{
  "num_hidden_layers": 13,
  "hidden_size": 256,
  "num_attention_heads": 4,
  "num_key_value_heads": 4,
  "head_dim": 64,
  "intermediate_size": 704,
  "vocab_size": 7579,
  "hidden_act": "geglu",
  "norm": "layernorm",
  "norm_place": "peri",
  "norm_eps": 1e-06,
  "positions": "rope",
  "rope_theta": 10000.0,
  "rope_fraction": 1.0,
  "qk_norm": false,
  "attn_scale": 0.125,
  "bias": "none",
  "tie_word_embeddings": true,
  "parallel_block": false,
  "extras": ["capped logits"],
  "init": "normal",
  "init_std_qkv": 0.0739,
  "init_std_o": 0.0145,
  "init_std_up": 0.0739,
  "init_std_down": 0.00874,
  "optimizer": "adamw",
  "learning_rate": 0.00115,
  "beta1": 0.95,
  "beta2": 0.98,
  "weight_decay": 0.087,
  "lr_head": 0.00847,
  "max_grad_norm": 0.5,
  "warmup_steps": 414,
  "schedule": "wsd",
  "decay_fraction": 0.717,
  "decay_shape": "sqrt",
  "final_lr_fraction": 0.05,
  "batch_tokens": 32768,
  "max_seq_len": 1024,
  "doc_mask": true,
  "train_tokens": 222400000,
  "max_steps": 6788,
  "dataset": "wikipedia_en"
}
MLP neurons of a small language model. Each row is named by its layer, matrix (gate and up: input weights) and neuron, and shows model dimensions 0-63. Each number is 128 + 24 x the weight over its row's rms, rounded and kept within 0 to 255. A neuron's up and down rows have the sign that makes its largest values positive.
A block is one neuron, or neurons of one layer that tend to fire together. After each block is what it responds to, as a language model described it from the Wikipedia text at the highest values.

L6.gate9 [137 125 103 158 145 143 165 154 100 146 118 101 140 133 120 137 119 107 107 130 119 140 151  95 140 171  95 120 124 111 136 173 150 137 161 101 115 118 146 137 157 139 168 161  86 131 102 121 125 131 146 131 107 112 114 140 105 119 141  94 131  82 131 115]
L6.up9 [177 122  84 127 129 120 175 116 120 149  87 129 108  88 119 124 107 134 114 147 116 144 116 104 131 100  97 104 112 126 117 129 131 132 155 100 100 151 138 136 153  85 113 144 157 122 153  99 137 123 157 150 124 136  94 108 129 106 134 150 107 133 169  94]
L6.gate47 [125 114 129 129 134 133 117 121 128 142 119 159 134 116 160 181 108  97 120 171 106 135 132 100 138 150 133 156 125 115 156 163 160 138 129 121 115 146 106 158 145 140  80 120 167 105 147 100 129 105 160 162  80 150 142 133 168 181 134 120 150  85 137 189]
L6.up47 [103 123 128 120 131 118 124 103 141 119 125 125 159 169 107 139 118 108 148 161 100 108 166 109 147 103 129  96 105  51 141 149 135 168 131 128 143 146 109 100 134 125 126 132 124 133 122 138  99 123 123 125 151 101 149 135 165 137  99 135 141 176  90 139]
L6.gate107 [157 134 133 151 160 136 156 142 136 147 152 125 106 159 158 123 102 112 143 171 107 133 158  96 147 141 142  99 178 170 136 136  92  92 142 126 123 132 112 122 164 152 115 107 142 152 137 131 113 126  99 143 116 158 121 144 101 128 135 107 169 113 100 108]
L6.up107 [120 108 189  96 143 125 140 182 129 116 159 161 106 110 117 163 144 112 138 105 125 124 101 122 113 129  93 147 117 114 114 114 163 130  98 120  86 143 129 153 129 104 107  88 141 143  67 138 126 119 149 138 129 110 172 163 144 123 117 147 131 199 102 175]
L6.gate166 [140 137 158 132 158 168 125 104  81 101 159  57  97 157  91 155 173 140  94 163 156  90 142 127  86 119 125  87 139  95 123 116 139 140 130 149 116 131 166 104 106 125 112 141 124 149 134 147  97 123  93 143 127 150 101 123 120 104 140 116 142 130  96 136]
L6.up166 [144 113 124 114 134 121 143 121 132 181 140 152 101  67  96 143 177 114 150 119 116 138  98 153 106 119 116 161 144 122 123 124 103 110 124 125 145 119 133  94 145 130 113  98 125 115 116 106 135 180 145  96 158 152 143 118  81 154  92 150 136 160 146 118]
L6.gate181 [139 139  87 112 135 106 138 137 120 155 139 141 184 101 126 118 135 130 142 159 124 117 142 113 142 128 120 164 119 121 114 134 118 122 101 138 110 136 151 130 124  80  78 151 125 137 130  93 109  77 116 118  99 103 137 121 158 100  96 120 172 108 110 150]
L6.up181 [171 115 102 139 135 109 141  99 126 123 131 190 136 124 106 145 125 118 142 145 150 133 114 114  81 124 127 161 105 124 138 176 136 108 140 134 138 145 145 126 112 134 107 122 136 136 122 121 113  92 142 108 102 130 148 115 138 122 106  85 137  82 142 152]
L6.gate231 [211 133 122 169 142 123 163 114  97 159 103 126 115 139 119 150 174 140 157 126 170 133 141 139  63 118 144 148 136 128 138 108 131 110  98 137 136 136 167 117 174 110  71 124 140 146 115 114 144 120 136 131 121 103 140 133 108 136 133 167 129 110 169 105]
L6.up231 [131 115  79 143 166 116 117  96 152 149 141 155 135 115 102 130 158 145 117 135 129 136 127 144 162 141 133 131 112 119 149 168 107 160 139 122 120 130  79 156 125 143 129 126 130  93 139 123 113 133 108 125 103 133 143 148 164 103 113 158 125 127 136 134]
L6.gate394 [156 201 145 119 175 130 122 165 103 123 118 143  98  89 125 146 139 116 116 127 119 156 163 136  99 130 119 147 173 134 107 130 161 144  72 117 108 107 161 116 143 109  78 102 122 169  86 136 147  76 102 150 114  94  99 154 159 155 123 102 153 123 141  86]
L6.up394 [107 138 148 142 129 150 102 122 147 127 102  94 106 144 127 122 105 123  97  74 105 100 107 158 152 128  80 124 142 195  65 121  94 131 130 124 115 163 138 167  82 116 166 157 138 177 102 140  60 123 175 146 140 139 172  96 162 105 102 128 134 170 120 187]
L6.gate406 [121 139 128 116 190 140 118 135 166 141 156 131 126 147 100 115 135 101 161 123 150 145 115 130 111 150 120 124 129 107 163 140 126  91 147 136 115 117 146 143 147 124 115 181 132 105 126  85 132 123 134 125 114 103 161 123 120 109 144 121 140 149 129 107]
L6.up406 [145 185 148 146 123 153 135 128 156 101 169 143 164 149 141 110 127  92 110 147 129  97  91  64 129 139 107 109 108 139  98 147 107 159 129 149 150  71  97 135 143 134 144 171  98  92 141 112  85  99 131 114 143 139 123 108 137 155 144 104 125 149 109 157]
Description: Digits just after a decimal point in numeric tables and statistics, such as vote shares, percentages, climate figures and coordinates (59.0, 97.9, 43.0%).

L6.gate43 [130 102 108 131 133 106 131 123 121  83 166 156 119 158 119 149  67  86  88  94 124 111 140 126 156 131 128 137  91 100 119 143  86 138 135 169 129 100 171 141 178 139  96 136 194 101  94 135  94 152 109 128 105 109 136 133 132 125 121 186 134  88 117  97]
L6.up43 [158 129 153 114  94 123 159 158 135 173  95 151 119 119 121 133 131 130 129 126 112 111 135  71 114 122 139 160 148 135 121 157 128 126 134  98 123 150 137 117 120  93 158  97 126 126 131 106 173 118 134 118 111 159 160  91 143 127 115 113 131 162 103 116]
L6.gate254 [112 123 141  86 130 109  86 172  93 142 119 111 154 195 110 128  65 112 132 145 112 121 161 118 123 174  96 123 124 115 128 193 141 136 127 148 168 130 145 175 116 160 128 169  92 139 101 156 174 147 112 113 136 133 143 132 139 108 135 154 103 117 148 109]
L6.up254 [159 156 177 103 119 136 115 142  94 113  95 116 103 134 134 156 161 143 135 142 123 106 129 133 112 108  79 118 173 124  94  90 120 123 133 118 147 141  88 144 119 135 146 113 173 152 131 136 160 143 141 115 156 134 113 122 157 136 139 126 109 153 115 138]
L6.gate399 [118  71 113 138 116 126 119 100 108 122 150  85 125 112 124 149 109 152 159 149 125 143 117 109 134 134 160 127 134 135 123 107 114 135 127 141 143 160 126 119 124 139 150 140 148 125 128 102 148 153 131 133 165 139 162 145 124 135 143 116 152 146 154 151]
L6.up399 [ 79  90 114 108 134 172 106 126 116 117 148 140 147 108 135 134 128 132 122 133 126 148 137 110 122 129 123 141  93 176 137  65 138 122 152 166 128 126 105 114 121 167 129 133 189 122 113 145 165 120 124 125 138 161 129 170  94 113 161 151 127 123 146 118]
L6.gate407 [116 100 130 102 123 119 130 118 137 109 163 143 148 132 124 157  96 111 147 123 120 137 186 135 110 172  93 145  98 126 156 136 161 112 140 165  93 179 138  94 158 122 149 112 169 133 186 119 146  64 115 161 139 155 150 120 129 165 110 127  87 169 140  93]
L6.up407 [ 72 125 109 131 119  84 153 121 137 141 131  90 117 132 132 130 124 169 106 139 117 112 105 133  91 127 140 155 123 168 143 113 130 152 107 125  94 128 123 164 103 130 106 127 119 148 110 150 200 104 163 153 127 176 139 121 118 147 190  83 146 132  88 151]
L6.gate545 [120 103 129 154 124 151 105 135 110 128 114 102 107 109 128 119 179 140 134 119 100 151 110 140 119 139 135 168 117  93 125  98  94 109 161 159 164 123 142 127 131 164 161 117 133 125 126 162 174  87 168 143 169 160 149 115 142 126 154 154 156 160 107  61]
L6.up545 [119 110 123 105  93 109  99 146 116  99 138  88 125 117 133 123 153 149 138 128 135  94 140 141 123 141 100 158 137 103 122 104 121 129 101 105 135 164 130 128 144 145 150 114 159 122 114  92 130 140 117  87 120 103 180 129 142  95 100 113 133 112 155 141]
L6.gate616 [121 104 107 113 117 153 143 144 121 123 147 132  81 152 164 122 114 144 144 160 121 130 141 115 115 121 125 135 116 110 121 102 118 128 116 109 101 116 164  97 173 122 115 126 100 124  85 144 198  76  98 123 150 115 121 141 136 180 110 138 178 130  63 148]
L6.up616 [132 134 144 101 128 147 137 129 112 109 104 123 117 144 138 141 120 120  96 193 117 136 156 105  95  65 124 111 151 156 135 125 168 121 146 104 119 169 135 135 150 129 163 162 108 145 138 132 144 168 141 121 131 120 123 111 126 135 170  99 113 116 148 170]
L6.gate627 [108 154 127  98 116 138 129 161 163 133 129 112 112 139 158 139  90 127  73 120 134 115 114 100 145 104 116 130 129 146 140 150 160 162 148  94 186 160 130 144 170 131 128 141 122 141 147 147 103 122 161 138 142 137 139  88 162 165 133 115 108 125 117 112]
L6.up627 [128 110 123 132 123 138 140 134 117  92 125  92 113  86 101 117 110 110 135  86 155 116 105  69 125 139 152 166  78 126 121  53  74 115 183 145 130  88 123  80  77 166 145 127 110 124 110 121 133 111 114 144 163 169 113 126 118 116 148 158 124 140 174 136]
L6.gate668 [122 145 154 132 176 102 145 156 102 130 121 108 156 124 107 100 129 160  76 122 141 113 136 149  92 129 156 141 143 139 145 152 148 116 172 160 156 156 132 139 173 115 121 123 128 133 129 125 186 101 133 168 128 138 157 117 123 121 158 116 136 142 147 110]
L6.up668 [131 108 148 127 109 103 142 164 115 139 142 118 119 104 144 118 175 107 163 104 147 129 150 154 124 106 172 148 111 165 162  89 132 131 111 109 161  99 122  99  85 148 148 123 143 147 152 118 170 115 144 129 174 136 135 121 155 111 110 112  96 160 156 114]
Description: Auxiliary or copular verbs right after a subject noun phrase (was, is, were, been, can), plus sentence-initial subordinators like While, Although, When.

L5.gate587 [127 124 139 180 113 151 149 111 143 129 128 111 145 119 133 137 107 118 115 118 173 119 116 149  97 146 117 170 132 129 157 127 109 125 162 144 148  96 139 144 108 113 139  94  99 133 141  72 147 145 140 154 152 137 104 148 156 145 104 108 130 134 130 110]
L5.up587 [138 129 160 180 111 114 124 134 144 148 153 138 127 144 171 209 102 115 135 143  96 100  93 151 178 149 159 126 117 145 108 179 123 138 142 133 177  95 156 116 136 134 183  95  80  82 136 141 165 146 143 145 137 140  85 120  88 121 122 132 129 172 151 143]
Description: Whole-number tokens in statistics tables and score grids, often followed by a decimal or dash, as in 6.8, 30.2, 6–1; weaker on word-completion pieces like spoke, cleared.

L4.gate162 [157 138 138  83  98 115 113 154 101 138 147 121 164 123  86 155 144 144 149  91 115 138 133 165 111 146 117 124 102 120 133 118 109  95 132 148  85 136 139 127 133 108 119 134 124 110 160 129 134 102 121 158 125  92 128 115 148 116 135 137 151 100 112 122]
L4.up162 [119 108 136 102 108 126 164 123 116 139 118 182 120  94 147  95 112  99 148 142  98 173 116 149 101 121 132 138 141 137 123 137  71 110 158 102 157 118 136 154 114  76 122 132 122 125 158 159 135 121 127 158  89 167 121 166 132 145 170 124 105 136 139 153]
L4.gate295 [ 75 127  94 154 121 103 140 141 162 150 114  76 101  78 149 122  92 128 144 146 127 127 146 126 144 201 147 111 149 126 107 154 147 112 128 136  95  89 144 127 155 157 120 111 134  81 170 114  93  96 119 140  87 115  84 135 154 177 159 100 127 143  94 100]
L4.up295 [130 119 135 115 145  72 133 106 161 118 151 152 161 143 120 114 102 143  97 109 109 136 149 146 133 146 150 123 114 156 181 132  90 164 162 125  93 111 144 112 106 141 144 136  87 162 158 145 113 154 123 133 130 128 173 135 130 118 120  99  78 141 117 128]
L4.gate321 [139 123 112 123 164 121 139  94 202 147 141 166 109 151 133 156 113 140 128 180 160 188  97 112 113 151 144 133 158 153 129 135 104 127 140 187 106 127 174 120 124 119 136 125 146 125 108 152 135 122 100 178 113 134  99 111 118 147 164 140 155 121 123 107]
L4.up321 [129 135 115 101  68 192 136 117 108 101 107 144 117 112 155  90 151 132  85 118 131 137 176 110 102 125  98 155 138 135 143 118 120 138 104 163 150 142 164 152 144 128  77 130  77 110 122 127 142 121 105 121 109 152 159 187 143 136 167 120  99 102 125 157]
L4.gate337 [ 90 114 165 181 160 100 122 127 148 173 118 134 140 113 127 171 172 141 168 121 175  96  94 138 123 118 116 168 117 139 139 170 138 154 111 116 133  93 149 137 100 135 100 176 117 131 139  98 115 106 113 106 175 101 118 121 146 118 152 120 144 125 113 126]
L4.up337 [127 148 143 175 141 103 127 164  76 122 133 117 109 126 157 140 137 160 124 131 116 107 137 145 136 135 158 149 103 145 101 171 145  97 136 155 111  84 129 129 133 123 109 144  90 151 122 107 138 157  62 132 106 131 120 128 134  61 130 142 149 102 178  94]
L4.gate413 [155 138  70 146 131 128 168 105 108 121 141 119 147  94 119 135  92 139 178 110 108 161 153 145 149 170 115 147 128  99 151 105 118 112 137 141 142 167 133 133 152 142 145 101 145  98 151 141 153 114 147 109  73 115 119 132 122 183 118 115 133 146 139  94]
L4.up413 [ 74  99 118 150 117 114 133 125 158  78 141 111 166  94 125 119  91 143 101 143 174 133 106 148 127 108 129 150 168  90 111 131 146 141 116 173 143 138 120 119 143 138 105 119 137 120 129 124 142 122 126 128 148 111 118 102 167 173 149 126 157 131 144 151]
L4.gate500 [ 95 103 149 107 150 134 165 146  98 118 137 122 160 105 127 145 138 131 172 132  90 121 115 146 142 124 125 151 115  92 117 157 143 105 122 125 117 155  79 147 121 177 155 142 116 129 129  74 109 135 148 141 110 140 134 153 118 153 123 137 134  84 138 122]
L4.up500 [165 135 126 124 149 153 145 143 130 137  93 132 133 103 132 164 155 132  95 146 126 142 164 175 157 108 142 177 118 176 189 165 130 106 128 110 174 144 119 120 170 153 119 127 127 115 146 130 103 140 124 131 136 165 144 120 161 123 141 123 141 110 147 114]
L4.gate519 [170 113 146 124 130 134 112 172 125 150 117 127 134 160 109 134 132 134 148 137 116 119 162 138 110 126 114 150 133 106 121 123 129 118 138 105 167 149 132 133  60 147  86  71  97 151 122 140 139 159 129 130 135 160 149 131 115 105 117 123 117  59 129 141]
L4.up519 [164 156 110 158 117 118 143 153 111 154 130 151 131 103 112 128 110 172 117 113 126 146 155 113 141 114 117 119 100 156 165 170 128  93 117 144 162 134 175 131 129 142 121 161 138  87 154 105 139 137 131 136  96 157 140 131 163 175 145 134 148 124 155  98]
L4.gate601 [124 110 110 112 129 130 120 126  81 120 122 137 159 117  94 136  89 144 103 119 124 102 130 130  97 113 164 107 130 139  96 121 120 137 102 149 142 147 126 137 110 121 143 105 103  48 144  86 114 141 138 130 117 136 114 149 137 197 113 123  92 157 141 154]
L4.up601 [107 124 172 119 170 144 102 173 120 138 146 157 112 121 175 106 137 173 155 124 108 144 111 135 135  80 188 104 114 108  93 128 133 113 134 163 161  99  86 142 126 134 148 149 150 111 179 114 107 138 152 130 121 168 153 125 117 116  98 142 112 149 134 124]
Description: Single digits and dashes filling cells of Wikipedia statistics tables, such as player appearance/goal columns, league standings, vote counts and percentages.

L6.gate40 [115 144 162 136 137  81 110 142 142 156 163  98 148 128 121 140 159 181 163 118 163 119  98 129 139 151 114 170 156 156 140 147 108 136 132 124 169 102  73 131 125  88 145 125  89 147  95 127 123 138 111 104 114 164 109 151 115 147 131 133 113 108  96 134]
L6.up40 [172 115 140  90 108 142 136 127 124 144 125  98 147 135 123 148 159 150 121 115 112 146 139 116 130 121 152 152 127 135  68 144 104 115 101  85 132 133 109 108 117 118 179 114 168  97 120 127 138  99 132  98 108 171 114  93 100 104 109 145 116 109 138 154]
L6.gate61 [135 112 134 168 118 165 109 155 126 174 100 119 172 126 187 138 117 133 121 113 133 139 124 135  93 143 152 136 143 125  96 132  96 105 115  97 163 142 137 125 136 146 125 110 104 108 154 152 153 160 166 109 144 118 155 146 142 141 147 148 143 130 147 113]
L6.up61 [ 97  85 101 129 126 152 169  98 135 115  85  89 110 129 139 110 126 100  83 133  83 105 125 141 109 138 157 131 137 175  97 129 165 128 135 121 105 108 100  93 124 147 108  70 120 112 153 151 111 164 148 127 140 137  96 152 153 123 103 129 124 167 138 157]
L6.gate62 [127 112 111 134 140 108 125 118  98 134 126 115 157 140 152 139 118 135 104 161 112 146 131 116  82 108 142 155  95 133 135 154 154 109 146 114 134 159 159 152 124  88 121 120  83 125 137 104 138 144  71 157 116 143 156 126 151 149 101 139 133 107 127 117]
L6.up62 [124 135 160 152 133 124 152 168 114 159 142 127 153 124 121 158 106 103 143 127 142 125 128 110  96 114 169 107  88 103 146 114 136 132 106 100 140 173 122 120 129 107 109 111 126 118 119 126 144  98  94 185 145  95 165 182 152 141 111 150 138  88 136 129]
L6.gate63 [138 106 147 110 107 107 154 158 167 143 148  97 174 113 133 173  98 115 103 108 126 109 133 171  97 168 150 104 170 120 105 123  61 130 115 150 122  75 135 159 128 118 125 148 172 145  85 148 137 142 158 131 183 123 116 141 110 174 124 161 130 117 129 101]
L6.up63 [153 147 127 135 107 112 147 147 136  90 139 127 117 148 125 144 136 136 116 118 207 105 128 150 130 124 111 136 110 155 160 119 176 105 159 127 125 104 118 155 102 130 150 154 119 153 151 141 116 129 145 165 159 138  99 100 155  86 100 199  64 111 130 128]
L6.gate138 [133 135 133 114 136 130 108 121 131  94 100 153 140  82 133 122 139 154 146 133 127 131  66 101 125 157 172 112 101 154 107 113 145  99 149 141  90 135 153 133 102 109  92 128 101 126 113  84 102 144 114 152  93 162 134 123 174 141 101 157 124 144 121  94]
L6.up138 [140 131 110 108 135 137 149 135 175  99 103  99 129 143 126 125 200 132  59 102 104  89 119  93 122 141 137 178 118  92 104 151 134 119 140 152 127 113 131 123  87 115 138 151 107 134 122 146 126 140 115 150 121 134 147 132  97 140 161 148 152 142 164 129]
L6.gate140 [127 141 153 135 120 138 145 145 105 140 159  91 101 101 153  92 163 123  99 157 128 103 135 145 125 123 112 169 164 122 139 173 167  91  99 146 134 140 156 112 109 167 125 150  94 127 128 138 122 146 124 149 116  97 132 167 108 123 124 158 154 103 179  93]
L6.up140 [115 102 149 111 148  98 177 107 133 140 116 130 123 157 153 138 175 114 124 123 118 130 136 108  79 118 153 113 116 111 124 134 115 125 154 113  98 125  97 120  80 109 118 127  80 164 132 143 117  97 130 132 112 167 134 140 138 132 102 142 159 128 161 118]
L6.gate410 [147 101 125 170 124 169 115 137 122 151 103 141 124 138 169 173 107 142 139 143  62 101 101 156 162 144 141 174 126 140 130 122 126 140 132 133 153 129 118 140  82 113 129 142 115 135 143 125 122 159 137 149 156 177 148  95 129 129 126 161  85 104 133 116]
L6.up410 [163 156  98 158 138 111 134 170  99 134  89 175 132 132 145 112 141  86 149  83 117  39 135 164  89 150 142 111 103 121 159  72 108 110 149 165 163 140 135 119 111 104 143 111 112 136 119 141 131 160 160 100 121 145 114 117 138 137 109 106 103 129 114 126]
L6.gate661 [151 135 176 167 136 120 121 145 166 165 114  99 107 133 102 155 153 124 134 142 150 119 150 108 144 106 148 126 112 129  97 145 174 121 118 117 118 107 104 111 159 132 132 115 100 166 185 135 127 121 147 134 188 111 110 132 130 137 127 176 150 183 137  87]
L6.up661 [171 154 120 176 111 115 151 151 139 147 141  68 140 105 161  87 117 117  82 114 167 134  95 134  98 114 145 134 176 137 110 121 119 161 106 121 167 156 157 154 124 133 131 133  69  83 117 150 115 132 135 170 118 149 137 151 182 145 106  89 125 133 133 147]
Description: First digit of a number after a space or separator in stat tables, election results, scores and coordinates, e.g. 1.3, 8,650, 4–6.

L5.gate646 [150 118 143 105 118 131 116 126  97 147 148 159 142 143 151 116 144 102 136 137 121 152 127  98 102 148 112  96 142 133 139 183 132 109 134 137 159 148 141 157 127 120 127 150 128 135 134 136 145 110 107 148 164 150 140 148 133 138 189  78 107 111 111 146]
L5.up646 [142 106 136 104 114 141 121 155 141 172 106 144 134 112 154 158 190 160 143 138 137 115  99 108  94 182 111 135 134 138 113 128 114 106 164 124 106 135 139 184  94 111 131 134 122 176  76 150  74 135 148 130 121 143 121 115 128 188 142 115 140  88 119 129]
Description: The verbs was and is right after a sentence's subject, often a name or he/it in biographies (he was, Egbert was, it is); weakly, hyphens, split characters, and table numbers like 18.

L4.gate115 [146 144 118 129 142 156 135 150 123 141  90  96 144 128 108 134 166  89 140 128  96  97  87  85 123 133 162 101 131 150 125 167 114 128 151 116 148 111 149 105 110 116 147 128  67  94 169 154 164 112 111 147 157 107  94 185 184 118 127 105 183 118 115  61]
L4.up115 [147 135 157 115 128 127 167 109 123 107 117 106 153 131  98 117 147 123 132 133  93  58 153 122 169 137 131 110  89 143 134 182 150 140 141  87 150 122 157 154 101 124 147 115  73 112 138 158 109 134 107 109 172 100  84 123 137 101 145  98 137 107 162  93]
L4.gate245 [108 103 143 132 151 132 156 133 146  80 155 103 150 118 161 113 126 114 125  76 115 114 151 118 124 143 115 137 112 141 167 169 116 161 132  89 110 131 133  99 101 135 116 171 120  78 118 136 101 115 101 140 112 143 122  80 159 118  98 156 127 138  77 151]
L4.up245 [131 141 136 143 190 100 146 112 156 125 131 134 129 113 129 134 132 176 112 154 183 128 113 134 125 157 125 108  78 176  81 102 149 132 123 120  92 131 192 138 104 146 121 146  98 125 100 142  96 122 112 147 145 134 133 140 122 144 129 157 145 109 208 135]
L4.gate262 [137 136 135 146 104 105 111 106 118 129  96 150 141 149 110 151 138  85 135 101 103 132 167 108 130  94 171 125 146 176 104 129 114  96 152  64  85 131 124 114 136 101 176  96  97 107 128  87 145 153 137 131 123  98 133  94 133 125 137 136 151 129 144 101]
L4.up262 [136 144 133 138 104 139 157 134 119 134 135 115 105 143 172 137 119 100 117 130 111 179 124 151 117  92 128 106 160 104 129 115 126 137 132 131 113 138 119 130 181 141 145 123 164 103 120  76 156 108 123 155 161  94 163  89 129 155  97 115 165 119  79 122]
L4.gate344 [134 128 164 162 145 126 178 114 131 138 116 127 140 154 107 120 113 147 154 112 119  98 112  86 141 157 108 124 112 137 110 145 126 149 123 120 140 105 123 119 122 140 148 140  99 114 168 157 140 163 161 158 132 142  90 171 153 113 114 119 121 157  91 170]
L4.up344 [115 126 138 153 163 104  92 176 155  74 106 112 153 125  87 102 122 155 128 168 128 111 138  96 115 182  65 120 119 137 115  92 144 131 140 127 105 108 118 128 112 129 137 107 119 100 101 151 160 109 141 122 160  97  91 167 141  87 110 117 139 106 108 108]
L4.gate360 [140  95  88 172 126 137 124 134 132 103  98 138 102 144 118 122 175 153 138 116 113 132 130 133 105 136 151 120  99 132  90 120 110 129 124 133  79  92 143 114 111  95 164 123 139 103 129 143 150 121 140 144 119  94 109 169 143 108 141 130 121 109 132 109]
L4.up360 [ 93 144 122 146 128  82  91 156 165  98 164 128  96 109 129 153 159  88 134  83 131 134 184 105 162 117 136 115 129 111  94 118 140 148 126  94 101 123 143 111 101 149 130  88 130 118 123 113 129 135 122 137 187 126 131 104 121 145 108 119 157 137  89 117]
L4.gate457 [137 141 120 181 115  82 133 141 134 115 132 104 110 161 126 114 122 127 140 116 126  70 163 113 107 135 138 131 129 160 118 141 161 167 141  91  89 136 122 125 111 185 126 117 130  88 131 114  88  84 152 104 141 124 121 143 108  86 142 179 130 161 142 171]
L4.up457 [105 119 144 114 143 153 121 154 145 110 118 115 156 111 150 122 157 126 162  86 145 111  89 124 116  89 111 117 180 183 100 117 142 141 117  97 106 141  99 146 148 127 143 119 140  92 133 159 104 110 142 108 130 118 158 163 122 133 115 102 103 146 134 170]
L4.gate513 [173 106 133 107 130 136 131 144 132  83 119 156 134 160 134 124 129 204 134 112 134  77 126 133 123 120 158 130 107 121 132 153 139  91 133 119 115 155 125 106 107  82  99 113 120 146 138 101 154 143 133 133 131 122 137 148 119 130 171 163 161  93 110 156]
L4.up513 [150 129 164 115 143 137 176 133 124 132  97 118  97 136 104 108  95 144 111 121 132  96  82 135 169  92 128  98  76 132 144 104 181 104 115 117  99 120 147  78 116 139 145 123 136 164  99 111 156 137 134 108 121 133 133 194 123 120 126 128 143 111 103 174]
L4.gate688 [130 124 143 148 119 121 167 187 109 129 122 113  99 148 127  86 112 148 145 121 140 127 162 125 116 111 142 116 115 129 109 172 126  98 105 140 120  86 127 116 143 151 120 148 118 143 150 122 156 166 127 192 159 156 113 137 164 137 142 152 184 105  95 108]
L4.up688 [166 129 158 109 149 140 135 133 120 124 122 118 112 132 147 156 125 181 164 167  90 133  76  96 156 131 152 125 142 127 137 106 139 133 128 132  79 100 118 156 160 120 103 149 154 178  78 115  77 108 145 125 127  86 142 115 112 165 113 199 150 144  66 139]
Description: Last digit of multi-digit numbers, especially after a decimal point in coordinates, climate tables and statistics (14.3, 7.295); weaker on word-final fragments like -ine, city.

L5.gate639 [161 166 150 127 118 139 158 128 119  94  90 118 113 107 143 108 116 132 113 120 144 123 118 134 133  95 179 136 127  98  87 126 119 100 147 123 137  74 110 117 149 147 148  93 163 122 162 106  94 164 163 112 134 122 114 159 141 118  88  94  92 157 137 161]
L5.up639 [ 98 151 129  62 127  53 176 146 106 149 156 116 167 132 139 108 127 193 170 108 118 117 115 117 132 135 157 156 140  93 144  95  80 133 141 145 145 101 133 154 142 115 121 107 116 152 107 100 135 148 169 129 141 109 150 103 152 141 175 127 124 122 185 143]
Description: Last digit of a number in a statistics-table cell, often after a decimal point, just before the next |, e.g. 1.5, .923, 52.3.